Weights of a small GPT-style language model, trained from scratch on English Wikipedia: 10 layers, 5 heads of 32 (1 for keys and values).
MLP neurons of a small language model. Each row is named by its layer, matrix (gate and up: input weights) and neuron, and shows model dimensions 48-143. Each number is 500 + 50 x the weight over its row's rms, rounded and kept within 0 to 999. Numbers have three digits each. A neuron's up and down rows have the sign that makes its largest values positive.
Before each neuron's rows, "fires on" lists the tokens most often at its 100 highest values on Wikipedia text that the model never trained on. A number after a token or word is its count.

fires on: "ed" 36, "ion" 7, "ing" 6, "ate" 6, "s" 4, "at" 4
L3.gate391:516568591484510506484553447480491547514510542575526484545510482584506554524518464498492563532417437586480408523523433470425411533606456518422579500504584463476545530468428570541501493527525521547445492410446429408510461402395488491464505521506535528458476533492462410453407510431545467420
L3.up391:427536448561394468440514442450493451582407371528362508419443473520510519557527455497486520473551524553456510520494449531468487509550552517504477571501597463498520517400490517541536515492589510532556488527470411613506492477576533410512519507477455519590498487611485468492493621428609565508

fires on: "ed" 34, "ing" 22, " of" 8, " called" 6, "et" 4, "e" 4
L3.gate188:492481523532593515584528489527477538486481587532581523598351671422494484510505474543483493545545538527570461493458495562466512536522592557436497518558497400475470540577516529517517543486413486572519477494474535493552532510519530513487551484564513522519597501545512482498512454495518596561
L3.up188:519554457469458534505578535519553465471491440523435526446552499500521360549528424410536538488541516462507480479507459460538462450551431504536447509448513541399536549486515599489562373561511492539456551492547436476490415442448433480412567420523560538589467518587604580511553502469574430502

fires on: "in" 34, "y" 31, "ing" 16, "," 10, "ed" 4
L2.gate146:485447587517517496542477482590478557512558524433505550500538483541494425543532464458599574515374498472513546547448484442423477553487453549418482508556507531460569501435490517492615461375479468631522499501514500500413473484475510435462568569547532448492574528470484487506419506513498530539
L2.up146:510482414531488499503473562409538448505529437505480486568537481604557475433443460497396506451492601547494533600481422508537465518616472558595470410595501572500424543433552459414442542489551540420498458458472472549475468490529441473473523559599539436456480518515487442542499602466582409475

fires on: "ent" 22, " per" 17, " only" 10, " limited" 9, "ant" 8, " next" 7
L3.gate152:475487510514482542415557520516525540494496506444558447476560555590518471485559542577454495481468640525488484483542501449499575490477400462479548542522580465432441596457517501513490505589536505505412479497390442475499614490446499516506556510471555462548420471496543590446474592416519568509
L3.up152:430530458479518554419543504525546512526545477561497491583526528507482469518394593544556436439435446529546394567422547497523405501512618525493408575485583464531443488440546462515413482546484513604554549541438477513484550510513530471560541485448472550495463542428525488408484504515456539508

fires on: " All" 30, " Mc" 19, " coll" 10, " off" 7, " O'" 5
L3.gate86:501531492507506463410549463396490499541488479521513456552512619413474420627551555505468519441434530473480462554529582572501508533478489423510491556456490549499422488496464484564458479475501467511512511531512550604527563495479341475584567562491413512545535428503515517508470504539503553529
L3.up86:490530516428484495453572443470536526545417489500547491491499451473468588523572550429531524483404467639484511524543464540502553439420619467536427507532549530554479550499528481461576508539573427466435492507459555511499520559567425505451439582473360464465463548543492530515473456508558488458

fires on: " (200" 30, " (201" 20, " (195" 19, " (197" 15, "ent" 8
L3.gate52:556542538489510460471484515495438602454538452464478426461578523527448493540615494471518465499472400532368518542539513505506647500488466604524480420550542401414595503448505434504483512614509481554539449542454480528487532550488522478467500525521447530596457489535454424492496419479555464479
L3.up52:524473559491587475477483481533527551492424431465501436466492460606461364518490441501499582514493446559515493538508490478524533447555501581520432468463596491472497460507561503531481601555424420407459443490518503526567582496558494599466564570554508446551525503543402537477531492487560432444

fires on: "ing" 23, "ically" 15, "ially" 11, "ate" 9, "ibly" 6, " just" 6
L2.gate132:562527549571450486524544495509589532515485550515531430507490531492552491496422479538425534486559568466491418465524565450545560518459494480448454548423531494481424512460553466423553451463523482541406565423504443518489519480528430502511501543489522515573627495486515476444513521495521452519
L2.up132:540440534570468522454486547450534397466466562493549577477496465474384474492401566579451485518578468465475502566506551544548507591574430471394509554560504492477432522542548463522542469418483513496443508485460456525514490615541516555568538434511460558491539530458514517534529465538537557543

fires on: "c" 65, " C" 24, " Inc" 5
L5.gate155:548636497530508467439502424422576480489446451482450499445502581421527535502593491484511475538405468527493548600513450419535477474563478461473428445559455502486395452572403527453506440559489511590589504578454441523518594448384502545492583433521482508468536449550462471556556581429457577546
L5.up155:452534454581462529431503538496522436452512506558490546432585530436587536403492523396486505482472585610515553444439476461455467522496449544608505427483474514490495515553451493470445439564454460494479542543470507501516575514448516474468559528514535501411457419562537560490564626496390509470

fires on: " on" 47, "," 12, "a," 5
L5.gate87:577471495540612494478554472508523505500398501483443475474525496490450560525496440504427478448527448455412490480511445402499501554552445457537536570555535482595475478564449524527434550585445587505481485493513587480479501495454387456535535610511559586439499505594381552558411473476629463573
L5.up87:535468492517578533538511530544610422502431463511492431488472434534498535466474503471459488435536494512532501423501434432459503520480518497522528621534580473593453461508502464568510630634409601462453493508549589449539504458417385437493513512541625577479462476509462520554511542527558495529

fires on: " (199" 45, " (197" 15, " (198" 14, " (200" 9, " (196" 9
L2.gate171:450500589391505451566505457472535435491554442473544459544448459516477507561465529410505423423465494534535458483498454575517526550510466560517563419474463461480533519502506495498472537539464448544569517550422482538490452492520487511524584499538467547501448498526522414513570475509424492463
L2.up171:505490502567444506482531523550478545615543577484464475524491466586579468436464566521465476423579512495595578427470560531446449454553527559539517456388571494516548491553517410460556528496462505524512439421494517484569467561524454370469525459559489466479539533540410517496486514445502410459

fires on: "i" 23, "u" 18, "en" 17, "o" 10, "gen" 6, "er" 5
L3.gate338:547551508521519533496463466551490573535525525516463509550448532481496535465564509489457522516544507540464550528467547546510499521475446478536494555558456493374473584413503399469427445470558327522456514542398442446486595499485463499502423558576533458504526554592471597494469411531485525487
L3.up338:479419494625419467533544579590447469472449441479471535490598500525608559474564549468504563515494526458511458528539549492561451405563433469424465482539515566458506422488464474391502482440529461396512563469483510517486545524569447580472551565535510421472456525426479445515446632534533574555

fires on: " ch" 29, " dr" 21, " sl" 13, " Sl" 9, " cal" 6
L2.gate366:505577474463505471431420477496516525489529446461527437464458501509541505598480592547546500512431422561580533461477491525573519455373525486544446493423507417490531395491411430427510452508472490468508450499495634514475517544438472494427480560369470585563490429468457450434520588489498500432
L2.up366:506433510463487487487504406541508536481528528573603442436490550574456456550576498524483479518554448546430433617558535390561505523461439408452467470411494389604541478540506561624450576530481505449542528407585456523429520510451560471475496502486433504487476533471591506557513483431503452499

fires on: "itch" 13, "y" 12, "son" 9, "ik" 8, "ok" 7, "ox" 6
L3.gate59:476463550433529504454462507566409572530435474485430511547431462525518526529565560491484486419515484358542515464525503493435524439513533546424498532528513488462521438545439522491521545500479545501535486486499459460432450427505453413530407471487593443493557486442460403509571451487531424555
L3.up59:590509401483475497458440538562501492498463494545577525549450460557488519478601471592505474467568574546582540453508451521474496471493500418484485613492468524433565511487485469469491400498499508446472471530415509428566549561581457434531538413467440552538468468647476495540495561468511397398

fires on: " of" 34, " early" 12, " 19th" 6, " Con" 6
L5.gate298:471509522543569512525601450612531505527479537550426443559467448511563560513491498480523567451421584453445466442597491481494541468470527533605481459491517535550454466458449463422420545530466503468478541497554490410462518422458418478544488545540541544388581397499519411495502450448512531538
L5.up298:503557384535472536592532496520536486524509549469384457526535543504484612458450458563477535535477540420398563459554453425537469517483512422471478465543481547540507544451584423452498538470545469465537474417537518481466550498459562532485493459457482379439562423546448480560491546401466539573

fires on: "ated" 31, "ed" 31, "led" 11, "ored" 8, "red" 5, "ved" 4
L3.gate281:557523532458527479539619535503557448408519460504450496530547574489506463448513485559548424498531545441514529489546416483577410494562514521513488531573526454500490548486503477500509521455529509576563471502450437355451477476529493469475550477422505552503553474546538504493465481423478575496
L3.up281:568530456505416558518525438561457632465417453480517466579518537577522495418460522571537529551597579498490480487553488504496580602493405498509529502491498490435535507501506462463615484474433553540492481450479481502674430613488548477490496513504464484553500516497491537559547459515512504425

fires on: " of" 23, "yl" 12, "ical" 11, " Public" 7, "ric" 6, "oll" 6
L3.gate440:497419470594512526557473528554441530529600500537631514591407480524602584450533531437438493465462533495496442526442454498574458499557485560580462468523526580563458560432512423461509495477417461514439437482517532468566477528433595489576442414500449450502519428525461529479479501475485526485
L3.up440:513549474545601530448580531532469469418472515506453514518492517405448556546476433499426420535450472525466486459463470519568584549407497455494493561493473488485520528563452535506430392540514587495465555558446397400462514397524450500420539560556440470458541460523474543540538612527542536549

fires on: "ant" 18, "ness" 8, "ent" 8, " success" 7, " loss" 6, " interest" 6
L5.gate369:533474441497543509492505512460561519492509552497527439504496505561550484378516541489506405470487555538521563519521548472533537525504432542448530548496611479598369446445552427502526431510480556457442468408485477486492578457439451453507467407552542472496525600511500610442429430523575466459
L5.up369:536499433552455460444447491497478564487468567520534507537546588451491451547529524405572441533416429555492491506562620519555546487455467434492477431434539525522441531476543536508570519538448508549447478409456520466600440435485508633507445530465518511528495548448559504371490516497467523572

fires on: " +" 51, "x" 30, " −" 18
L3.gate121:557571550585445497519518521521434657504454456483527519605513511468467543503533535536465489440441485541488487476492513469621537528491547430514449441483508518542409567453485562497433575489549461524518501391572565512433504509502557553529445468563537418485483560495519363504538476532506529518
L3.up121:518500536583388536409522524479489521616487443526547498508480589401511539533487501523534402529478504505513458354481449531556526467515570538417530477567565484461507661465526579433463577445499521512508550434501486479507541626505464524534432497479459495477405563498471506457521571499479468451

fires on: " re" 45, " Re" 18, " where" 11, " Total" 9, " Red" 8
L5.gate221:547527493496499453510507453547472499562497415462518401517497536446454448446478533442543457450433478492448463569469454353505515532369582465595484460523461570440469541588436526569568499651479515516497473456511514634503405527455450520557442466434493541456471495520482540447480439518460491549
L5.up221:509459486503502543451509500485491524553543433469463485485442520458429487503492579374467404443511514509554419542532474452569506529516558558480485537572505505529442506503429472547467483560442535446406556422412509501517448547503508488547453396508432476430505554560491499413489419611551465407

fires on: " \"" 85, " whose" 5, " \"The" 4
L3.gate16:430550446558486471445501534594528517522387403533548432437554557507594514474485456526552449519391508471467493503407480473445578471469434478552545470453444554600544501563492495461502429655553407565492511453497585540493556610507521575511570542434464540494489524455507513638435514559471421420
L3.up16:562517591405476486405416445481534486453537547484448434485430494455518442405483445491540462565574471563517507470478458490584465546492521565452394569491511577547562535534554488445507551466485506487465536521507555537488505477481409569508501600501466431480543527517406481564507544604485515565

fires on: "ah" 29, "ur" 19, "h" 16
L2.gate275:535505544537443433519451469563466530505541515368466563470457492455457547589521513428514511506425571487526503548509568531498508505509500436528428502483510411535454524537527436519566449492493514535490457433492413469521501474482561483564433506550570384560504549427472435527403440550420351486
L2.up275:574488500513473443494505527506479548485391547474407567566466539440481600484613462495485567549586550457447509551540522427455449521533527465486546614512541512474556554538578532499605522476507495546579493524487454465479515513482404452594435425541529460475508534506495494590446554494511474427

fires on: "s," 41, " of" 11, "," 10, "er," 7, "es," 6
L5.gate447:513594507619499548507449467501523442546468469497519512503490479453514529583496506480508508449512454536409423504503493544469568499466436544477505523496429431483544408551441456556403464566488490526566505502461491537407478487484552550519407527494509421430557434501521511548579491557530516519
L5.up447:493509538528603527570453485445453448634456470447477425573465536434497570555546531466461508449462542504423493479521492550546471473487437587307479546423450492493485415513454491470428557539492433506530500457461479477441549508581517520486441511443454431479533532443471570486499495473453541506

fires on: " =" 40, "e" 19, " of" 15, "é" 6, "l" 5
L3.gate302:487509582377576489500530494521465518428510543468580419558451508559504511560448513542480478489560555465500570548502513540524563506494553568508521601494485518511459509486536520545484392520443505564495511523455449477468522519450560503570423519497479421597603642473389511516572450531548482424
L3.up302:597559520537503523498441534552494501534565486490541606528535492529504510449438382460520506513514505466401452453532512544556544408479634504482510510507490618477595500555520610438519445544429528456467477496507474551486435455430485472551514493622485500460466525581522524506453535419418508522

fires on: " m" 82, " expl" 9
L5.gate413:528511490423509505486484359414520566523472524545497416452580498528460484564583451621496486496549389549495465459416531417526496584509561502531526591502448494473570378568472585512483464458402490437530569437498475531502463530503551533484483551464492445507506433412548443527626445509498458418
L5.up413:511557472475565571481516548449553490555588579538436562481567473500511439508467455543483622655480439603555470481458455545472514536521508499506481567523510612489507466500451486493560523539531435532546503418466422532490484471462493431463510521496572414462496490482517433522503418463496506406

fires on: " to" 74, "te" 6, "ter" 4, " de" 4
L2.gate133:545491484501434432553502616592487514335509470508541508447457557514508503510503582475498519442363611486570505505579481469486546542570419453506503603492508480521529478413546436479557469551454482595546443414498496445548475443461522501431589510490556482432462519402532537474516503487477370497
L2.up133:527496459460549477467479537509545602514576573528457571510490509514508564493354458483384479521464494590495519349540450532592506497555414469509542394530506469526486505493461606493516470513592496463582445407497560366493471411501519425486488501484545437474519486458459532467504457428577463498

fires on: " On" 44, " on" 25, "On" 18, " from" 7, " From" 5
L5.gate260:534486501566498549467551566534515504445473468580543402572442528475513493578540477476526554484443561491471456515512460425515499452444489443574543506502477565568508440548478540402454573622567492551598531560479630607514497505523486510495565484429445489395440489526482512524483515590503520482
L5.up260:594575353417439523538511468482551497480445473491539543541478545564484491445520430530581500419411519546517509405570580462509436423473463533454543603520438496509463523471506450431521605541517469528533499533528589473540539504551561532511504520506484495537458505582494507486448531625572622490

fires on: " New" 42, " of" 25, " College," 4
L5.gate334:488541480470561434539543568531532546544463516523446483503508411480556553533501498504507552512500562499559530432548505532465420577485485581509493489494526520551456438538566507456525462528423460505414465572445476469577573418518473493500496422495508509440542462482571475510512528473521593500
L5.up334:530552490453548470531530454595562485470451539553503507491592536509454601550472579612472582506545528560376454559501488458570515427517485521520487373546482520486491537490507518476408489498503530497597566481545636457472554512456426478478443575527463559445496552479508529496492423574522559547

fires on: " state" 23, " national" 18, " U.S." 13, " community" 10, " US" 10, " States" 7
L2.gate204:551475495511566375436415441599497504606537561491464502437527485520538481465530444521511538451464435490543604453449532491499536495505514484417554518506479499564500542549488413527529451435418575482433366445466553470489451492510555458552481514572419488495481523573478492415496542479531566467
L2.up204:493531476527525494537468485509445460426548472608532428364487441490524596448495554500415500531550384432510567438492478505518499510446539598562628530488494510487489529463453369430553483480497489476426505447493546448514491568443538418552488499524521482544456572524365450543487399478463549443

fires on: "h" 25, "ical" 17, " Per" 13, " of" 13, "ur" 11, "im" 4
L2.gate174:545439551592428532493500454564474535540553522544544521538468417572553505509454544518459475477449425492549396502469491507430487420462509512474410497404530489537449515401459442537432451551420473550401472541529424481435366434438610593483570591451534489433539517579506527559459517546456440490
L2.up174:582478543516435486498530513427517526520462625464491538488453514420521530514538456468500536408525552538505447450522420488438495484459462482459538562516516617478525564488525516570469509503500537406448500556456399496517462512548501631467522547514527489459528507566540600499501601488565454450

fires on: " of" 32, "E" 22, "-e" 6, "x" 5, "-E" 4
L5.gate240:588465550507481523484484610492492502511585476497409498595465415561565474550482443496499524484508448606536488439546488527512547543588447395410410514507460468461459485497399522560499503535439476523500521516456521450405612541429519538498484556467537520374517502596487551546583538398487492602
L5.up240:522457487616478490555476410520503524480504603586514480451547563548505513442454524471493381484455349468458395504493487521607446510510528552496527529460438589472494519492512559407526499513517407632507457539536552549555528494495582520565500546554452493447524536445440450505533445472485368516

fires on: "W" 64, "c" 9, " Qu" 6, "V" 6, "-W" 5
L3.gate372:492548520508435491448430471543468472458564450558449442550601583481443463512500462428547524539509432536366469574620492488485403409531524482567448511487503536480469530517541486572448493508594480528474561500493565434486505435488447556471615398500514605365494426493490514456484490586509551491
L3.up372:497461540491454532511457551544545457515458444491496480577498405521585457434499489555552548488481539536470585433412536495467470483433541515579505524542451391511486475489441429457546555567473475574497529478436505396499494496396470539547522583495429568506492481598537584551454526550440471578

fires on: "sp" 15, "p" 15, "d" 11, " ind" 9, "ed" 6, " Bec" 5
L3.gate269:423493433530424499434582541531438497440503490545508437477616565532507415512527548511479444527538425525492492476513555476517586508377488483518475478460546527418525519497485590448407489515615387563493490388438498400467532477490523450467592502466437571495476529532522513519508535542567480583
L3.up269:539515498527434501502434551491548400438562454438488471533558492547504444619464416495438474474456512544439413464508482508491453548449480454506509527514555481522478444511515526467391488407412457420513506471535529587421504552532428522431571525554413541554526466514493471442477516465434561483

fires on: " Str" 13, " Mon" 12, " Up" 11, " Se" 10, " Col" 7
L2.gate150:527525458530558452463517512417483509521462554546470409560534413472483460584467469476523471509527566489456433373534502523509465498463569413448351504530556505565534462553548534533451501515513480411511537433517530512459582460570446504505489587466467529486581453507458507436449501530578558454
L2.up150:478481498553475447574572553511461535472497524395405461519407459460534566505493555467484480418560534537454499502469532464526574589481570487508555564486565485507538465545528508567484578460501564479566477493515561556499415466490441463464453459479496454535480426463485588537483538441464475552

fires on: " Mc" 19, " ver" 10, " inj" 8, " cont" 8, " O'" 7, " ord" 6
L2.gate433:555491637568489511516523437522510479470510578581461550449573512531574542575568545457566533526550467465484451539593541533526535549503444512473461510479522441553468523491540520481475510484475404431507542604468530516484540562471490470561485578459545475549566495583621503491394470559512532456
L2.up433:525509517545506431425591501443461521501467511538544599489546465463498542489414488442549501493455410536542482603545436537500504511546521418517450435482551509437410583555596494439504472475460439493543535484533452498439591518522514580489516569460536535407490532511549575484423565508526487508

fires on: "el" 20, "ix" 16, "c" 7, "ight" 6, "ial" 6
L3.gate392:571515501412546460433554502519530431550469492476499494505540534515437474485510567580494428592476551490535521607468534464496467580544460501546471522494529527508368486506462497464432474465500536458536481573501462469501520456443592485583525441509564449519537484533507499634488533459483531494
L3.up392:524525432420489548537459618530500469550494533379402529459485455546487409464519503470497470497469613578559501483524442542493416489543532474402504494570580547486501517431519414468553492571486549521533447548494406450466567514484461466541523606548510403499483538568496534567488560467541480477

fires on: "," 40, ";" 9, ")," 5, "9," 5, "es," 4, "4," 4
L5.gate21:535509533531522614503469560437566454441547605491496465473494450543549519486465497547530577487462509526507515494500407467378504557429430475397471460475465389511473497426512516473460466513577488513518582508511542469582558495495448549565491535523514512520456501552429525496448502462492458632
L5.up21:600516504540481557520462448429525551500509574427584417475472562632473407515477521555553482428519467440430505504460525451476447485453503505499557445447470458532519473477513559428432509413461574394517558463569598472534497548563510526564403495536519545515571512521532514492527481483510457530

fires on: " and" 34, "s," 21, "," 7, " place," 5, "a," 5
L5.gate384:512497413526593531535493502439542436498510524530560472422530551511491453545514427541485478500497499539456417521487432435481551592501538516467572544538544549532367471466447510544505474574435450523450458575458525383494441485498467447425439497409504471337468431470542532439401561542552462530
L5.up384:483458480535573543556495456470543522594448465436473435505458539430472478482454488557545462433523464476439512509450412513452457531515532536529535526442515440526436466504447496556447465572339556437445535638554466518457528526501448464518412469496461596483526388461476569497502475567480498534

fires on: " =" 60, " may" 20, "4" 5
L5.gate213:481506612503501508431481467476522562479569556506613582542468518397485497434582485522493455573493484479471390500489477550548464499426478602488502560460471505486436524498570586618548612519509518498467561533543504464491558490521492472584483505520548494575590552449538488472512543460475472427
L5.up213:416503522484434504467453487523534416450572462510482657548487514410506482468551425521454510499492521502431528544501467474536591465516449601595561514495496573535473547469621445473494509528577526511496491493567485490567458414409582464411481581557484417468555453568553520504488571523442459571

fires on: "E" 45, "red" 16, "de" 8, "d" 7, "x" 6
L3.gate238:530494504600492552563401551580472459520627473522437482544412492524481527527449495441417529609511471467552506502593445565569577528430463449594452533564519536448425551500464425469508509533443507544601439515518493467502547531544511459437541529587425498440455509473462550478547490524563529473
L3.up238:555483450522448459484568511448493532540486475540479484546522548529463497431445385468458520645417464465409579541561471475566446477494452503469477521563422399471374529549453495449467589412395447486477447533399526421491426519515579463431530430495473488503485462492524511442535474454458436563

fires on: " On" 31, " attack" 13, " on" 6, "sc" 4
L5.gate320:577527512462475525473482433465550523442547516524508501485505460480507461563551535589558584462551554478454489550494578585504498414484454445552554526460604465584517541572518446476383518579491513478556495530494421428563515520444523561471456471430479577431494499530551501610505546490503537515
L5.up320:527507543515481550456605560445476484507544446620433564419586590482489479486423528478556535525494545519519574502529537484528551413479512493491522582410506507386531501536444422506476546481577454515587488604395474543501534519566568481589479543539545460418496508512498514489535652487501492514

fires on: "ed" 16, "ored" 8, " pl" 8, "pl" 7, "ol" 6, "ated" 6
L5.gate383:534477563498526520491490542463441622557487457533442457466555605585584470550543469508453544608497545399473561496539516494496514543505463490500456534589407461572580488505446473521528521453539547542528503458507439457555608486484455429492502539391396419430482444594470513469452394497376472531
L5.up383:393549434509490501517516492509522504462477446403530435501503560491605462496515475550463584451477634447533484520471461447514473591532492517442491574472528589508537516473479457513552513539505462549633424489367493447522445545496522475480493501524420475602531480521555408499467492462587502524

fires on: " cons" 20, " et" 16, " gas" 11, " Res" 10, "==S" 7
L3.gate426:480512507537497549516438479530448579520516521484459529495524567602526450478601596402499532447499462443547460512433474477467537526587472465422476538537469453493511503514504612467493510450460425440536436521479464559493475510465534463576508460485583451499565501440441527585515512435379488561
L3.up426:540583521447540532497564541566415470558508418485491490478519439514417458528469519575518464443530450473478539532538476490461523535467550462458440625472498443473487469466462532540474547577548528434495513508565547511455444561493483519477558614655559559454531477495434519534529465465476507475

fires on: " of" 24, " they" 20, "ic" 6, "est" 5, "one" 5
L3.gate119:480561494536513524484544504608568488568526571510504561475467398476555503480536489500412464481532499509442464529439494547488452521519511414527495520536478548540486372529562503552425425485472514435355457532504427458556485501391531523516463470529434390463542404562497503516528454498511492545
L3.up119:526556444443594533503498517592500561508504510468585514472454599574491600520488522527565402482571455473553540496405540468509582592541480533540492495543490498571516525452471520527466516531517479557579508497561418459536432482520533572531572603548484486503500499502453516568505467492509538530

fires on: " (197" 26, " (200" 22, " (195" 19, " (201" 14, " (10" 6, " (202" 5
L3.gate235:530510507437492475460491481458489499550447487547546574474513560533545510504560477466398547542506485458432511562431495543490623469459491422475480389592464450582526471418530490478458573549475545525560434408469533484498478404569532504529544558554437384536451503438509485548448442504571449481
L3.up235:570501540574520567488466548452489578507548349484568541528481526416478446443498451462459566333479503501580445551472486511505530623490449551527496489539437435592490524591475560479514505552437468468530513462563516644522586474540473486538558453481427572488527471475468507441492436543493513534

fires on: " ass" 33, " res" 31, " Res" 10, " cons" 5, "es" 4, "res" 4
L5.gate274:541564551399587490472387529568472521585452488594432509539555562492459458455532496511579418440455544430415507526452569431457380563534626466486463458447490468516558445479503449559484444472481487503388517575562468564491517539433497488451472507464578492466583587475426529463499459486492518520
L5.up274:456537547383569503428464521609490561625432494475446525560518510595451500457534489416622459459497512541506561487476502440443437497510532499507419408436460480462566470511491430447486462534467503558442411513507580494548428500487446502458525481557519489464509527420430483597475408446431507433

fires on: "all" 16, " ad" 15, " Ol" 9, "fl" 8, " pr" 8, "d" 7
L3.gate6:515466530473492462470548406531437492508397491495551526468478473500550515442499434572541470531541444492508481452513461510528379383433552465549452505592547501485409450588482504467436500481537503513481494485435513480483606520589435514440502524550373487531555480420497566482501516552460416390
L3.up6:540528477561498550618416569464432473577522493439610503449576499519447533491485558477470337431482533490453480476496525490562470527530549485530511541498579466466506532442618405474478450546442534519537474525510427496535512584435568508464526439586476477466491484588464465431553547527448451480

fires on: " On" 45, "On" 21, "um" 8, "re" 7, "ous" 4, " on" 4
L2.gate296:554541503442555482458542504519568473525521479557565444481424584488477418506476480537499513602523546507438528496486431411480538512483491601560523427496441426472520418467391444424452538549621515521538528514520593482468541439446536527577525577488445523501508516507449536464541547518474504509
L2.up296:596447572581496491559519531450506498595515492618490431533426511359514551435434490522519613491551485536477468520457528456505477512580558439427488558547524505511437522490480454493503556465474564449594599515496496510536514533608540494445502474473597494555517442484469518463411545579488488446

fires on: "," 28, "e," 7, "s," 5, "4," 4, "1," 4, "2," 4
L5.gate229:483463613518388571465425490447638485440531477568544474523503530497579453469417622551498475489546491489514491478540474535418580532439555468528446565452500469445439490479485560473456417520492465564479497555496525506477531558440505513492577532548558563477528519462483531551569543480464455532
L5.up229:486539455499416518424483506407502619480513513503502508574572657577490522479469566511541535427556434551525440464455523407510496556471562606473530427493516463421509565495527486551409468499514451513450564532556558490498415392431544511577502505480428515525517589568491514641475497510505482521

fires on: ":" 42, "," 11, "s:" 7, "s," 5
L5.gate17:536444559521543489448483563421444585465452523529459540443487543547411473506548499454507591434560545568452503560576511475526408524469491528535484537487529495479485467507473602512461483473484564448462580592562433481478571435521387507486557460448590560472496411446496547523462606511547433467
L5.up17:468512550522450465499495545464453523460531521518509440480522504522470527417471497443502502486536441517545450583558482482485393558562449555503475497496560534533467465552527457552636419477389561433440537570510355542539565484635515413500486377545489489483517509385489514502433540470549465448

fires on: " form" 22, " reg" 20, "1," 10, "5," 8, " Stand" 6, "ear" 5
L5.gate203:471578493483522520509489502503477570564524466433531493558604575478500386540439537481436547482398489528517542517536467478510496555514474497496485549518473502454543500540559491561463453488596461444437458581526459465545532545422460394492427502505477531526549524482464494502598528491530547670
L5.up203:539539557518533516582503513524510555532555519493560473497453598469560502487513525560538536436600544547462500557579439542457573482494454564527504479477532428504581531591554465552472533446447489471510452518560505524490501634491511480454540557507555474539471536582483642482453526369441473534

fires on: "ing" 29, "ure" 8, "ry" 7, "ist" 7, "osing" 5, "aring" 5
L3.gate26:439548485436518465482523497471550479397517537486501485437563533433531464534462483494437493412486515582540491443468523494489521503482491527541481447405555470532442449428492524552513426571437470493530451371504533527381562417509594491523577389500490468552434431489581492523531551446419611504
L3.up26:426427487504463460486512470510541488481546484447573488497543475505549503442529484507426484495529527430530520473501410524479462520517538459505478517433544549484461378552386462563430598522460546517415547507472505444524466513569408549581432535513563390517459473513435576624474520551507505476

fires on: "c" 50, "p" 31, "per" 5, "b" 5, "f" 4
L2.gate195:496550468538648466494451568534540480490524558526424517441544540531606466510443522469558487499381584489572530399486522411446463540498439576507469524488483446449517599475482464511486485497556543609463511589450424415518612480554483482465503460466441547485424541512492518473587492394498517488
L2.up195:539490553614562549481472488553504543505547409430516450525494497586468418472564495531495579470468486578490485426454674430492390432457523518414464533520512536445555530499557482499506515423577524516515500481439480522529506548534493487492462550469481554460413568476469480534456435432454467455

fires on: " well" 36, "ically" 13, " far" 9, "ially" 8, " According" 7
L2.gate386:419605497454517446485478479473549588481506507496480491539470471503531495522484491544533511443498577537518547507470542418502530454524444531452528503504618461451466474458461526461513548445496491592496565510494503447514454414447445610523562519478496396460693406495516390542470533550496521512
L2.up386:530536478484547409424503566496601453503536525477582456497519442517518468495393561421508534435565516590547614552427511484464518526519460502579495511538562496513466517511494467408481479526414524550531460524455480508527444512447485481452640358485470437457467499503525619533471523502498483604

fires on: "r" 21, "er" 17, "per" 11, "pr" 7, "eb" 7, "k" 5
L3.gate157:600469546487508484474574520519553488434471471476468482553443472527448571537460437478481432484555566485530543424492495544589505530589508555472574615441593499463542528468437484543472575590435479532575503526513562417438575515501382525409472529477472466446414544545464496544555483469497447428
L3.up157:464546484439470556523539496544494412505548522492487434558535459487500529581528450530532502699509489447567497517517484445541505509490435434476488566468503497478634496481574479500517528445562476522511459537476402492429453507575508518389529545577508504527482537416488546472469607493502561434

fires on: "o" 19, "na" 18, "n" 12, "r" 8, "i" 6, "me" 5
L3.gate127:582470364524427508524477530499537457473516524623507510473535534453549537549470476513490497465488511441435601385586596589501498465391425532521492598506514563531570491514557474479404489515501485465431455536463489464505514477490531482458444518604587589530505492576484544397512520412500486560
L3.up127:521451475491501488535493519484532470532529396427521435447534495504462505442524425477505456563435529609496470489548547427595460410547390435487481501566500477542522473479414500547441483431506468465618487498411486447563475443549514427503617500575580447452493493571503382468441544503602512438

fires on: "b" 77, "l" 11, "f" 4, "c" 4
L2.gate363:489507452570501499488403523511537463462595526447499424470525439612561568516401476449546526514550479556459500477572498429407470508539461580552466440561512425486626518505520443431487563463573548549519449562523512463541524421447534453481545520499417423530484520434438515470497513404486477447
L2.up363:454456554510581508586497573544525559551599363551455390469436433409508475483483498651465534564516527492513481410513563447618376457469474468452479458425492500506475481438523523507565478484562545494580537540482474461520527486558429530466473533547438496481415470486548478458503582457470497525

fires on: " on" 30, " of" 29, "ic" 13, "==B" 9, "==Early" 6, " in" 5
L3.gate88:461523526415539594458511455445459473515461474447524521495521442475566506521485511498512559453519559593484485531578463533503492423505548545458487459531507556532445460527484460479509505526416441539619445537573382496452533381451581608458473502552521437494566530576499502594489409512395551495
L3.up88:525487481543499486555546511551584538542487500523471450550479388485518537527520595578435567460587432490521481476539466486476570532538472493557577424486414570509509475483556609492500458470545482526589542489518475508477561475435508544439457478542440490424589449444515468553459545545532523541